config.yaml
n_layer: 11
d_model: 256
n_head: 2
n_kv_head: 1
positions: "rope"
rope_fraction: 1.0
tie_embeddings: false
init_std_qkv: 0.0373
lr_mult_o: 0.676
beta1: 0.95
lr_head: 0.00789
schedule: "wsd"
final_lr_fraction: 0.0
batch_tokens: 32768
seq_len: 1024
MLP neurons of a small language model. Each row is named by its layer, matrix (gate and up: input weights) and neuron, and shows model dimensions 80-207. Each number is 128 + 32 x the weight over its row's rms, rounded and kept within 0 to 255. Numbers have three digits each. A neuron's up and down rows have the sign that makes its largest values positive.
After each neuron's rows, "fires on" lists the tokens most often at its 100 highest values on Wikipedia text that the model never trained on. A number after a token or word is its count.

L8.gate23:109114121177097076062185097075131086131216109104105149132072147129131097148149108118126121056177130140086169119076163159118134124067122148114075075091142161123168096170172095147140117121115171131112150072087158078110101154096127099159113096130121162123084178149197142087113123141106159160128096164089155144164120128115117043115132089169064108094118159050061217119154162097132100108133
L8.up23:153118098119121118142145086104107102180107169155116150148072038144142154102107119080118104153143190136099057054105147133156071150160150105169106145126133123074151100102198129080104102121115110132126108111103121094128106083166090135086108130157140194101147097142084100086162126147129147119151068121138138067146139150151114112136201095084149123107120114135144102099133114171155140114101
fires on: " " 80, " \"" 6

L4.gate508:117110180125131184084112080125120135135128177139145155137112177117158128099175148121054124091086171154134095137182146057127097117145083101116070116199116180138140162174141188104117159161105176112183156190076152159164114149083144105133059153117129114130114167098091171122171144142120189111082173127112134112130121177159091125178112194178144088115121076107106122141138144112157150130063
L4.up508:140123166129123178085185100103117101126103141110155151133107142146106130041115201163075129131158161115113138124125105120152130058171119113109164122123210129116127099155125156123163157149119125147137126130160133147076085158068112119141089178139119139169073114086114157102135134172095175178133174134086182153139135230083065101234145118120105156152148190111118106109100121105134143136175
fires on: "\n" 50, "e" 21, "press" 6, "ell" 5, " Court" 5

L3.gate462:098093129135088136164135113139147082100147155134066064168140166162128127188162147143076142096141190175181124111136055118143095114129108145079176138112181126146116120171118123088097120155101105047117106138153133115133117113107107144092104095102137159126087107067059136153152133153119124119128108111081133113109137106141090156176141072116089075106101186080137163123180124157104121132132
L3.up462:100111109115092150129142100135112104086156178126062146150124220135144101132088103093099152152133160168087111177148069134161126101085112129097190164167163050114171112144096106125095141184146107050114144126098116128185144145076139144079160159143187140092154080067104116174113148145169173119101151106131117135150124063196102147162177162121071111123100155100149168135158185178125160125091
fires on: "ra" 15, "ha" 14, "sh" 12, "k" 10, "ar" 8

L8.gate172:164165107129104128152138095137101099189191095118139139106159122138183147146071124126146158090147114106167172043171069095090173151099129141128167107129084132088098127119091111049193120154077167155146153130094210145083175126180124100102126121108092180182099059190141162113095120148158155120136166153081118170096164141153172125194149140112114113043151098080130102147107140138161141130149
L8.up172:118132140083128111058166118155136122118185087151145141147131118149131133098118193109108145150128085101173163164102156057105109124169074111155096169181094144042105126110139161161179153152146120172087094099137160113137188162097087110143125109053106099182111101095093158093139086126140194123108112149148120154079150117150137158140186150076106119158098144145124183106138153161152167130156
fires on: " f" 65, " sp" 19, "F" 5, "app" 4

L3.gate410:117172144085138103107111149139106061029132129106141056108103087132157112164145122156124192171103111161145093099165199157153131119112108131123145125098154135138136168111138097125095118117089135108186126074148160103098167128109152128189130109106129093085110121111116112142101089157102141113191183169133112142170146136173092127099120069080117096095210127076119144119100083149137152093128
L3.up410:086143091097155126166138131118139092040139133119162075104094085142134084146153096136118180164030165186137092122180143112165178113109109144124159104087173087118174126131146056152068166130107082132159137107128145109153128142108168184188171132147132126071162146085094094138131108132098104075162157144096097131102128145189096133121116096134098108098223096117113113084138126193120149137126
fires on: " Pri" 30, "ri" 30, " Pla" 11, "ar" 7, "ra" 4, "la" 4

L7.gate110:110181152080165188154138132162101170151146151065153072118097149145106149118102063192065114142113119150116146113127097100114155104130162110152134154086119115140122111151098080163131102129078141160137152097147130132074103105141163097114129157077154088122109062115116075100064100157119117135135104139116134088118159094139105140160136114096138130119190082054145113152118109198111068194209
L7.up110:075059143136103095185141100074082163179133094128149135134167131124129071129133099124087134099076123102126149113128082170086113121168171159115117089161094110143081111157122127100105147120139127146153123143112127111128155053160125133124077160103196121124136115105150169120114163171156141089140212098132185084095103121152124137087153117103148111138138121150119101112110072167206114120182
fires on: "m" 11, "ed" 11, "o" 10, " a" 8, "tion" 7, " first" 6

L4.gate678:133159119152129143167137113116103138184148133100123115117108094177047102186119151080164103148122155117150159146163129132105157125104174069114150141181145155077091091186095086111088114105128131139156094073131111157110126072102168108107102125082037190158159145091132143129157118182076142067151102118116099135134155137148133104107139110124161069124108089177087085114152202163135105125167
L4.up678:184183043150115132088092181132046153155092071171111154127108118153090129147102170084141123127143111082123142131160128112161132128102171107144097146131079184136112144115082060143108097126177150161186075121093129158119144077179144158137155222087120182136143097097113080140217123131070149161164143133085088166128150066131145133155114055176111095147170088126083102117113144150124040130126
fires on: " family" 16, "ation" 15, "son" 11, "s" 10, " band" 7, " Club" 6

L3.gate527:104175137171084167123173129126105126119140144127108092085142116166167152130149118107098122155127078210157134148147079073121145096136123155073105087117085096133146177095131133059107128119151139161157159145094171104163101195082120178076101103136174111145122116152085104096144167104162176108150102131173143172124115099125129159121078149144101165118157111106093150125193190136044179115163
L3.up527:081179141183088171133091104095112152121133170156138093053123094176131166155119150165094092095153074158164085153155101062089132085135143097065147114108086136125164168121183125035148138121095115133146149184083166102138090177101091137069068094149134127082154104097087081080140167063146199147119051160132107133132098168124176131131105102130085194145113134152103169123180131142066157149133
fires on: " Pla" 29, "08" 9, " 2008" 8, "04" 8, "09" 5

L4.gate504:146175110133109178152167168185099071171162139110119188126122130153123156136094091091125084098088139119166185211090115187158127120130132168148103103077112196162140147189148131144139173189136159113176120140149118079155156153116125153116099161150097144164133118141203100130056109163118155127091093139166116139109092145141099158120117106114104114072104114125117129112081149083175114192097
L4.up504:117113107163146117111110105170143175206200083090119101147106110049134124085069111098182116078120147116104149141125105177157063119175070121105132124078078119088055130153097114144133126155177106179117144096147115138143148152112169166155179127135101105128105156132144083109146094143139134117121074109142117101128126129111088138054089044155133180090154121106093180116073166085119141130159
fires on: " sub" 23, " " 21, " because" 11, " due" 6, " full" 6

L4.gate642:133165114152140110131116082086117097124189166098141090145126128127094136097128125109107082146114145111119087137093150115101136161137119136107107139100163154168113155152210059119102112029192118122077116129076137119151099075148190116098124161133096163086091129145172085114112134071151142123149116161145138144180127115135176112077098059118115120129133140139109149165125107159165098086099
L4.up642:142136133115146150144128161110143152145142176133124127143132113139080096102144146073129106120125116084169102108099095147135086123048123145066144146156175140126112111096171138147151163070156162129117126189101108124152142113127137098153130142112152107031110125156150113099114163171124219068163078177089125122117132110184161126093117099107175144065121197127115093128114159148113203079108
fires on: " " 31, "gh" 12, "bit" 6, "on" 6, " to" 5, "o" 5

L3.gate236:152145141139094136104155165135155138163181169128119093093116065140147084092107092170149129119114159209069106103156154136169091094214120150084126096062159154044102137141125082176100092141077126120115134117081115158115122136109072107112177127114091054112108140100126161113110109156138129122158133131093071120129124116086140122166157142128137149121084137113097145136169184138097112153114
L3.up236:144134177121090101098149095156089124093161132134129108136112095123139132114089107135140156129148155105092131131133112116133039165148152093128163105084136072117122139075108129197096139133096084126153140156073149150122072079121060125183150119130103085086126203119134131121088135100151097132096173091112133091130090044170162148190161171111085081128101137140095171126211142166143156118072
fires on: "y" 17, "-" 13, "ed" 13, "er" 8, "\n" 6

L7.gate425:134074118102138162137111121150178139099117162135163122093156177166116127131084060047114118079108190147083150114118178106127130134161174172196119104122115139101125132131114103137090146084151165112089155151172086120058104107070103116131167153181059124137139104111138145143096112153104134145123100174114124103114149096131088137098139133143184190158154170127146158105157090163127164111152
L7.up425:117152161147176115205125135085159138109143079110078116101087073131112119107128110131173127049162086118188091087121068188160176181125128107183121117096120104127146084118203152115148087168154206095095128172097064131109090133107177139132170140136136099140129127172111116116185118173105194152120097112120171105116142106082106169091169158066094122087111124141062155094094165136161150173106
fires on: "tt" 20, "---|---|---|---|" 20, "n" 13, " (" 11, "|---|---|" 7, "l" 7

L7.gate331:185141080141087091080185084118194134150129095099106137139152129119171097113139085142100105190125123120102132143176078136122144147138059108111135139094080126118139192117161137148142160147131120136131094135107152107167097141012120080153149134134103156093120160121123151090189097135143165146119154104098150152174110141166124130144173145137095120108091126165082163113090122131102137148203
L7.up331:104093162117094129152169111122143171156182138157110153153121084168162104133116159127144089161098133101135099085135141134103135129102104063115200178154198141141105150091150137054110152109121137160165161155074155143103113027131143079109087121136128147131157085105196118098199128095126069143125169164149118144152118139155123170138131148205114094105068149090126145065120148146174111098080
fires on: " " 75, "s" 9, " in" 5, " b" 4

L4.gate607:088182166108125147121102145113133166080129181204139132082111117126151175091179138097132123153068127105138122088132116173104140114107114071119181104087138140156075107149061113106134121125123152137110168171148143205117101163123096071137138121129101144086107175147137141100198144110094185144093179190148179092129194163138121118165115136166117126114130122152120110144130165103123153113160
L4.up607:106144175131138173119073181099166150104141156149108127071128100151122150106177136120140131136073140124120141089124093154123084137119120088081149118067126124130093135135114153119141139190113141162125158153127133192145149114122115144133144129077092125149131185135131140085177143140103173193107173129120157101136186140112078096117135110129130096082118151157123107138086160103112079098156
fires on: "\n" 58, "es" 5, " following" 4

L4.gate198:140139126151138109160152120150082099075111138155065105106104128106123114163117105091189126171149126110151155149103172087120101119143108087103161126171049066147153129095110114158174142116080097147090110074131148093094125157144136123196110149139127085149129145182126074138152118118153173149175104158139085144119123154098069143167120113145101157172120042079102149197103147078139075072139
L4.up198:099099092133102173129165150092167133124186070116112145149103116117168075132159110139123134134187128129132132132131096133145102098146163136136141087208060161120105100116180087085117197132134126124132095087160151101092103189171146105113096138132069085137104144135092102185105122087122151090131115151116088138163139142143129094149096120129154153169122050130099180177103170121087074152142
fires on: " Be" 25, "e" 15, "ure" 9, "ne" 7, " being" 5, "o" 5

L3.gate548:117126090158109109150208109102103144110104147081119137038119135128148102136101179187116162146131084135150130164138136143143125127107128125058130135119106084117114087183146089158140163181130106082099173090140160078174124151099106176082105087130158136144165124047111133126082092132132099117174114107081101065053110179136150177166122096145164163094160103115116113124143152110109196179066
L3.up548:140102075163152151149122121116131141110176145088100171062152136185142144120125137165112108136117105180114158172133130109146121143089165146067142153141101088167134131199158097099134145166156183103135126108120145080123148166091113094158106076144080135094145085123186112185155159186113133129186095164115123073142119149127150134193125117114114170118139120114122174138092128113119178216104
fires on: " 18" 19, "(" 17, " (18" 14, " (19" 11, " (" 8, "–20" 8

L7.gate646:153124166104153126126194144134102091075161097140161170053122152150178157112108109114106155142099121137143144065141103055130116147162120166149083146127120134103080164127139183136119112147161122092182151148116137138157123190129118167117094097100079102173131156164187176111101098122136185114112166129142104124184106117100091082077081056140142106177119123112161069115177138160136155148164
L7.up646:162108058070148106176147117089157104099112111092167133162066094069156096122094127143207077165097144137157166085134138152140161106133134157148098166166173166089213152181123129128088106148091169164148117158135100160140115102107129151142113132182143123125102087138123148095136117133150099127127146086099151148090162112100089083167127111144119143153137113139139145159180167139081124186061
fires on: "ar" 14, "l" 12, "s" 11, "r" 10, "al" 9, "min" 7

L7.gate666:081116129107140072072111135118140077117180101161098103120139202090140099161112173079113106111176097131047116101138154161152159158127105094127129181183205137078118120099180162117114149179162146124173182131128154145138121125091123150173114091128148078120222151138140106072208178057083149158068144168162109112109116194151100143143108189137086137103115150072153123119125084134062090152171
L7.up666:203088162144108138139130127105127151121126118162085129153188164222158078156128161131081079115133151122150113144129164156111141119105133122084175119067120134069163133113105128140153143133108201073123075072088123135120078125148156129121161116127160120157160180105123121085142068107111117147109118060125174176090105122105187117110124091124153186113160096089164106136127160172073116097099
fires on: " that" 13, " no" 12, "a" 12, "out" 9, " what" 7, "if" 6

L4.gate324:122147107152155156143170123145092112164120177105119147100149161079138092119087128098158170132190133062134094169125120061109118075130130158127089133120166070148141088158084126125156138171124190114056034135055141094148081202111176175183196110139146144128110169126111056156069088103115191103159142127080074118094099096123119140057171111141138111134121195118145133167145174127123150077128
L4.up324:140147121131163164128145101116086092144114206121160116099122151166133123179106118109162093106205104090202136144112095087175155160157123116143089136115181097153164124183061095149115121115123130133105109120150127090100104185140161149119152103187092143153122171122161084124075119126127109166201128101042096123081178091098167102115147119069139126148074159090158109084124166080110187113135
fires on: " game" 23, " office" 10, " term" 9, " title" 9, " debut" 8

L4.gate352:112124160155119135140163089107072110192100152173144138113097129124148132114148129080179205100127131144063121121186111138110149121219120113128107149115099211162088098119104119128114083165124138111173172179082135135095111133098107123194157083123069111122126118146122139075161162120101169094105104154140103076077124140150051057128105151145098157174102080166174160126096104125137119095158
L4.up352:140096154124165140139151117116107078143075118175129165151138143104164128100163099114218177075188128087071077093174106170105163161167148156106111144116092203181123121125134147129106092107120103092105120164146133170078106137102138094152130084111127120195176160164146182119167165138088180124120109174089107093116160151083111094126113133180105115161109053162140149163097138113144091058176
fires on: "se" 27, "es" 8, "et" 7, " Church" 6, " school" 5

L3.gate429:143088121138143128130146108084116144057179133168093107091078137097112140152128105107108192115150132153147157160160124205115161098138130115100149127100098107174071086108061150160089094139118115097130163096145167106146160142112112118204190127160098141117106155111086080135156140133143101167176138164181146112166140135122131119150145099181149163093132196087124138094158205118088083097161
L3.up429:121142143119194095150126110119161112153120124123055088075095132101083153139104112109151162127169164179086109097140133159166145102178083187049123142103128140171132146125128236159099127168092159080159176148091186161133113137067150147176114133120120109111143129134123072133079119177189098223122172109120114125113144144064151183162147131164122133145188162080119068034100128151129113103091
fires on: "art" 16, "\n" 15, "ol" 14, " career" 9, "vol" 8

L4.gate383:133173172137162193119212136163104163131074147116144174142100070183127050077155096133162172126115099083136091164126154096143078067132172127155155095131151125125116097071145156143147177138086127137080171096187181127104112125126144129126156128156127088145075147101111129136136070150168154179153137178103126199121092112083132104103113177138155131129099108111075180197091166130099071164082
L4.up383:108165197166241119149148188121127170156098164119173137153089107187152097178151162094133210161127133155139128112143133105137063154106136148147121108117118155153070106088088122122149152123096113156104132128149158101165098155096118145108111158119139145178155102124097134140115155154099120147153159148100140162139111112144111120116102088115116172105134089092069170150058145088118081148066
fires on: " Ne" 38, "ne" 13, " Be" 11, " mo" 8, "ie" 5, " defeat" 5

L7.gate446:099124142161096069209086163114141136106171173126175135098213138123118123133160128159184100134107112201111126149133156172207176155077131103111125092153106127132176148151137136099135118135156128081134100115143138139156080134140088127080146153184112116122125148134172177114159133179106094075134144101127138132166101090098190111148180151136116071141150150114125094081091106067148107091174
L7.up446:141155147133168172108154142183134078129134063154111117122192147104164082135179120128132179219114097168125148094132127101113124157161160140091149117087158096153137178088055149069104154115104091089138128105110145122129173144141173103143100093088141120072132148073133107149111121083116100100142107182120167131052146140094166154117117055087176078098102178092086099098129107105149145138143
fires on: "ing" 13, "man" 11, "and" 9, "t" 9, "mo" 5, "ten" 5

L7.gate542:166098110173164119131138099098087137096139123146081106153171099119172166118151158096136119153139162125075068122128135128106157133161155159162109148217078173081149152127162122154168113124132122107151141156118135187116103147140147160145129145107117140127140141178088147100057208147124086081101156142085122156163079082209143052113119178087147105123124166136096210164168159140142131142129
L7.up542:081156073147188165102174115124137083072090103112117096150106146135091124132142106122174132157159134157104133149114197172134148143105190136156112059158104143096107115180115098101107108147157087118104058159156192100081113121158155082195135106152069151179127147138110178165120146136126145152111113119128164151148097121133105149139079143102117096159110120148066135143180148131140154148099
fires on: "mm" 14, "g" 12, "re" 11, "m" 9, " " 7, "ft" 6

L3.gate70:142129071127147059121142135108101164051113157127130099115138155130161132114147121109111056118054109105173130154143179103166087135196137127168086085096137127106128076139161102175118166097202103124135144184190119114138131084149123131142146165119122112081138136072091102125123140128053110117154056174126118088104127104180168113157110143182127105102138093131133171191109138137108147096097
L3.up70:147086128137178103128200148101100103109115099140113141105107127109092084168117135131119126134094116105186046081046120140130128190133155191094097101085133163111119113123122059124134137071167112114096099148176137136166137162063197071126130080132125104133093115055145140072143063128116204163095097132108110106150106170130112117139146085156107114132167133134089101148139146092100117099132
fires on: " w" 43, "---|---|---|---|" 30, " may" 12, " pass" 9, "|---|---|" 5

L7.gate197:192131104123139135140135106143083106162134125136119101091134159108141174142129156157128112125135164145129079110153132169187153187122088114163159129107130141085191120133162149028136054101139129171112140165104191142146099110175149106123078146115209081123113123090119138055117143108112075089112098074099101163179102068190145142105076136146118190138121191101106155130217184157139124117104
L7.up197:081147142177144130096078142116154093100117116115204123029116159110134121152136170147205158139097074161147094101091164148142117175091084106154067123099109180185095157160115088163117112110153135156169088119050167100125109094125134173155165149110152134074132106108158148169125121146107133124122105146197131084148117103034157102118111108168157111090140118164144141103154195135083155169176
fires on: " " 22, "d" 14, "-" 9, "g" 5, "ri" 4

L4.gate481:120093142124117091110138123210135152157156136115105154187097079140161127182126139099174134120073200155113099121151123048109142102111108178144120120106087165150134128172070114179148155130173134120110109097070109183027119107128130133144181177152047133139132117148070183156128111147090177151114095101146108109091135140167120097068091128088116106113144109160140066102090185099147122137177
L4.up481:128168118098124089130133127164110152098185101121072130187118089126105129120149112078123166217086108153126096111128097089082152181116067175141090146130132107130115112192058174160074132118139145132146061152072151179082107087100123118113134127152084094172143143126093168126139149113070138162068086076124127106131133171130114101073127178107094117120115137209117103139151155113168105112131
fires on: "ed" 26, "o" 13, "ar" 10, "z" 9, " of" 6, "ical" 4

L3.gate355:173118219164143177148141187160123152162097179117149177101220101055136150096086111139168086093169122162122107169113087058117154088135110120158156126138121144104141163101144174099122113087102101163022151148101187098166103082130108124128108103046104113155068127139115110095133184144115079135117164140108174110089139107158111142123157147133158111162082149139122163131122156190137171102131
L3.up355:068143095110147075124108066116120167085153123134087119118140138103140143150180062154093170091141083111142146096135138099136057160133194070143091141145155111103091105115126168143081148143098105103159109108135099089102102127077180127101147106118149130132137099106193086165119136122092163124088142168155131196127114151163167158113178127135144135093128134161091123152133214099160127109142
fires on: "re" 46, " Re" 16, "Re" 8, "p" 6, " re" 5

L7.gate51:115155168133123192124183079174127144061065066088195040155140077089127117127143143115056144126127080195125142102118147114144166147144087180139165150174107107097067096158121148150133149162113135133108139121118183108072114163111140166158186106200139106129168157144119114091157118053124157088108087147112104140145097063097162138080172128183115108123138143162139126136147106121191093130167
L7.up51:109079053140141075144108102120117132177121197132143119183111168098165073103132145130077178086177172115144123105103103071100086128124093116145146105115126126139193181141217097113168128167155139104117075100080141071106140157087112132189115147151066163159123108189095146087116161150166094156126149117107162092134122151151150160164106165089118134105123177153118097137115141123164140123091
fires on: " which" 56, "." 9, " and" 8, " where" 6, " that" 4, " as" 4

L7.gate636:082095125123093114122115135125146125157202150105153089181132093140137184110138140156114127129086131124107172125084099154111108113118127120132098150158083059168123154130153136193140201146045130123130141106121069140111139208092178167140172129155176153095067156107141127147084175103131100175149142118110180108167123134147166109105123172141098134138128121155087048151086118028111147126133
L7.up636:152099145098124154068103109250055153141137163126079168135171143095149127169160089120107130139146135120167116115130181093161150160127121146118131206122108094101116141134133166166153133130139147103102160076067136088084119200121149106107120094134102135128131082135069151183157084089124149134131067143167132143198141133120135158086185133180134086157160159125128132149107105098114107167166
fires on: "n" 68, "on" 11, "ur" 8, "g" 4

L4.gate169:116103136108108104152098102131134176159142153134071123159110131141170094111075113143129091115094134098158119116182124139148127112068146133184122143155160111203096128137143084096130144111137152089139111174133077164142128105125034098130156176133150104123137148069149138154088170152168127103148073126060145146117133110122180194134072123186103183170122141138152128110090185142112127088144
L4.up169:121161164104125114078105143114120104161186170110146071109099135166139167078109121189131093196141107146143154076169120162137198109123128112139110161097079165112118221101126153146090059206097111101085139091150125165131155140088059130157124191119198174144090171122153041150138133141102183112127113145056143134122154138084092176106165111110149100105104147131129099200073123130128140082081
fires on: "cu" 29, "w" 27, "ant" 11, "ni" 7, "und" 4, "s" 4

L4.gate34:156162115142072128173172182096126139110086175134152094125101130164135112103097160077173180108102099181108081136112117134113137111098136064086140127102093141127173146103159141137150130177170171135145138097157158123184165082136119166118102177090151126137098140095117065166081088106108140105109164079181142179118032133182143069161143119113127129074132198104137110163115123097105203145135
L4.up34:136227145134132087093155127090158132130111134124085135126163107160114139092115144106180144133150139168082119102088047138147102102143155067141151125166119075072182069107181152116110141184196133094104086129152119097140135081148146107080121135152139124112130117123096050139102118117129099152079166082138173156109081103215144127153117142145114126072099131177095175125159117137122162179101
fires on: "re" 28, "ra" 14, " had" 13, "or" 10, "min" 6, "ation" 4

L7.gate653:083113084089117174156156147173137154118133126140177104135158143104120136052130122147110118142125086119110174063100171085130136140111106103133177125080154102116094173171123083107122124091090115074163117131148108170126154219117104129138124138120076109124091089044071131131122173154137112125150113082084116126115152110183129171129139107113119106108125139216091113098084117100108150131193
L7.up653:132118157107143152125160159069145154089126068099128109161102140151086141128120101108125137167114117143107070078152151117104098068170145083206172082174141192132096160077149141133110088153148128130142097140150121161144153152152109118073032149164162079115157151188133149110146095122111081169138158171125140126132161091131125131111105089143172103145122154154154119086158146097128120074173
fires on: "it" 24, "st" 9, "d" 6, "ce" 6, ":" 5

L3.gate618:128063170137133159113136098067162161107123148112140088148115122110168130102197069132122146145130070097159128098115120109130118123214141113096165139125162153091070139144130150196122157048171178095153113058092120130110118081115070181101097115133146113058100098145144142087103109102164133080072153113135099153144144185121129127119156111148137157127161120138143134126158089147136138128131
L3.up618:115102118181093097128134130114064118172135142164125104168061061145135143154150137104120097134105126114119137116124153146096125156158101162110170146135091101128111153191107166100093159111112174149174146114070161169175142100157074156144121098188128128077124103077147179076111135159167124137121127157123167140124079113155092127131188149082123088153155121150162137139201106145148135151121
fires on: "z" 22, "al" 16, "s" 15, "t" 7, "w" 7

L3.gate643:171158189151132166122153112112114175116144122149115111129122138109133116147073172098162143086143116154125129093190175174168157084130079131101177116176078091103077150086128175130092144124151179143079166134156133086122194177073163121104082090096103120163112157116139114133197114168104156165149116193123144094133105142151087218127132102200147148130114076151068147098143130142128119121060
L3.up643:159165174114132184116120084113116148123121161124128113132158143147195143173139153124173135109172143151073112115202180226113138109105103138093148096168112074137075137135120147132038124123116174114103132109148144040135158163126157072076055093107120167150087141143140174136217193115150084172156141190131116141113092157125115160072085103191146142117123092151071133095135104126142152111112
fires on: "ight" 13, "th" 11, "," 11, "ed" 10, "point" 6

L7.gate24:086116141125095069123119115148116113059108131172172101180146149156134155062119105124197120161095075173077163129118188154155118116155163097115083117162120172100165153142148148115119149154115193125156118151109118037083111121130114120066083121139141099122122181113109139193113139165117103150116173155146116157121174082137119102178149189104095081130113164076080142133154076124138158108065
L7.up24:119133167108134068107127089138076161106098146151140190118117114094152138128086123162112205131114136123129136081117110098145126169132119167126143084147117134079160075114126090109152171150136192135143159180142099062110167131151041139157098145126109155095169104051089103155112158131103080131048105091106135152139146132123123131146131081064130129081087173145128147151152178110099063110127
fires on: " " 29, "'" 20, "n" 7, "ra" 7, "re" 6, "ic" 6

L8.gate455:158141156122154073112195100128203189161156093160122094146064179131118152166155151119097100162128141107167155132101137146106136132059145071168142097126097095106075166086120118110093135089110187168117155118161186126140082165164147135135146128074112105197153146143148160121124107148113163144110107112095090121105155111107133124100119112143052167100071139145132150174135135120132132109139
L8.up455:139098157183136124103147128074121179184111131093169113145140119112121135174098146127098170172102106081150065133168155153087115136184153146141114137129136109090092118156150157122097115072113204140119185108148153054178139193120174104150092155171156152072094180138182084109083127162070141086124131152180127178151114106114151128049133095152133144132108121161082113153133105197126093116104
fires on: " " 75, "th" 5, "ack" 4

L7.gate400:134138123078095117151085134178127121116097145102166106123093134141091107113099096123101121131168168109090137155190125147088138123119144093059054136088123109128056078125124085131133109112106156179132134115116125065114096143076123133135147108173120112142117092129136191096142065153133097117204125114099065145103100171101127143111113181129163100190156111112123097194114123136086075118115
L7.up400:137126163163141110107127180059089073155162120193122129081147136168073168139080158120100073109114172129089135105131116146141158126092121125073171190131053143156180072029115192099149101175069104114122096169166134121157092192167138111097131122133103090181123110105108126121120151064148128111088124140092111121117132179171171123094175101130169152146121163154109146117141112194143123106132
fires on: " st" 45, "and" 13, "n" 11, " St" 7

L8.gate430:153132160154177117113094135095181167086134143127174145121180226227143095172139108107103149163095109153130101142131145156106132138132124095151180113117165088103123195130209181095135139124121107147183180139162142109100091102116116178086148106112154201120165136166108143120161135124100176123117165090105158096104149131132073102101144123180158102147084105127127115167137120158102148158085
L8.up430:160115101176154117174111154149149137109103176154105109107173152106140123139085170124097140163119088103127143112118183160131096167132159096081146164144100108113109162151188179089110136180099125141128131115117151076157114153098125169112130081171097120135116153167096149141099059129125181051130140088092120103146110124081147140144135087161128148217138132124173130105074119179130127157112
fires on: " |" 26, ";" 10, "s" 9, " Ra" 8, " " 8, "er" 6

L8.gate570:159169153122113117164092085131135090131094119104107098159121086085235102119120177109130103113132115093158109148140177136160197114168103122121118106200125145126122107145117119097120138174119150137155093171111180074122097124117098185098054160123158089087087080124161083173177086100125124146144114162211100132131139116205123121135122119151111212090216107149179099147122116138161084142087
L8.up570:106096084068135145102058112115067161143149170090114125094143087101170151139098125139155105191067152097119101103158166055178092150056139156085155084126112188168141108151189124099145170105135112194136125075119181116088138126058140164150127131106095154120134123114096107107113176077129184163212098187142147077151164133145109154120151098099201104125124110130111164104124137159169133165134
fires on: "la" 38, " Pla" 12, "d" 5, " named" 4, "b" 4

L4.gate161:210139116097067113092121092082137087115129162191118171109114040143114136167108140147132133137057067117064171131099096098150124114194138110140168113086122076114132154124089116176076126133087088155118113094229159090147132105101084095200161122083087123151103117153127182129138116149096137165112136163135146103091123101131143075090121189149113180145106171162103103110133123163139075130131
L4.up161:176126108098124133057185084108059120105131118100121109078163133083112158153167146156174123146116092088088159115089107143141109142153120105154187142161061130105143156062137158128158178151060099092148103096155145126105125084124086145167165124146144160173134076144092175133094145159137145170172136069146113101091088121154161132141165167137166112142126133144093126106181064105122071115086
fires on: "ed" 17, "\n" 15, "er" 13, "red" 10, "et" 7

L7.gate701:084104124106152090136096070141157124143158107072133095091126089076182160111177136073126081127148145141128133085104077166139105132116111138101144140167087171102138095159119135079103077160163133132103160145115148205146152184084091096136150168145106101140072168118165119186135157049121129113115154142151163172134115129096133111119144139079131162160114046111146124140151132064144106204137
L7.up701:110115127116149112181102165115134109178120113097133065116164163142190120094184096142097107130112121159174172134154104148164124136090113113179068118188164174045126115160122149136121139144151136119130148191092140144111153087116117076157178113149103110133163144131107129076073066108167144154108203118155128095119123119090067109141075074121173093100144154114098177158119097144155086155112
fires on: "\n" 81, "ly" 9

L3.gate551:220086135184126172155153043166112104111158110092112220177085118200120130156100109117128161102139130145174106184093090122078171104086120136130113204198154107109112125116193150124147106078159131197161117158116149078144135130111124118158113112145148141132116172123107125176145114127088168105094141165098135177080156129133135158154117154139098111146084094149141154143143097167111159124111
L3.up551:135093143130106149132111137166056089120085091045093168116106135122105114139143132143122142118110115131078086134054138124088103137090154200153077189209112200117112099089129117176108105158173155166209087114131144086143126076133115127086128120154091124176146095095094139179125112143074081094105157203106093143060138102123149086103160111090167076134110092159146111103146094146182125119126
fires on: " family" 17, " life" 15, " office" 11, "ation" 11, " death" 9, "W" 7

L7.gate695:134116123129096149118154110153101183129153106144135135145132141106074111134142058083187112146153095129148093135120103190163179105094128114189117123165110111086096143121131132170135156106128106115191111109118158171152135091090179182103168148085128138148175116133120129094139123043123127179091135138104082098079134089116137081093079164129138187095196128137155189166125145068043094194093
L7.up695:119156126137221052134118175191123125184109174123140099129101120189106102090110135097158131115172105160099128100140118141080124150136123122101088169080146148133178112113129113142056150156097083114121109114035098111192099166156061128130135084163114120092141143164126046119164181141151127106119094154162185138122141185166098108146146107121142122126137198096120112133160151175169108153079
fires on: " her" 49, " his" 32, " him" 5, "my" 5

L7.gate483:121103076115132115170115130164114158140081084167098102189138173086133125140125188102143104052160089096086176104155127200080130169148120104112111171160124127066093138146142157140120114135102170147097143100157097147120129096099169103165111173071194097162163117118134145107119113092132090121081183145082090098129111134157096122139113105097090116142153176136167141093117114116122163138136
L7.up483:095127158133177176104127149170121112138086107110148081176130167130143181111083119133119128150144158123111089090114095125162112135147146156111159153154125132129099116119124106124117129104070144152115152143079077037166156163113078123120173193123107092126148128097092152108178115148110185104089134106131154114074162144121154125194119177163158094052109175110085092168150117162170172109148
fires on: "c" 25, " as" 18, "\"" 5, "cu" 4, "g" 4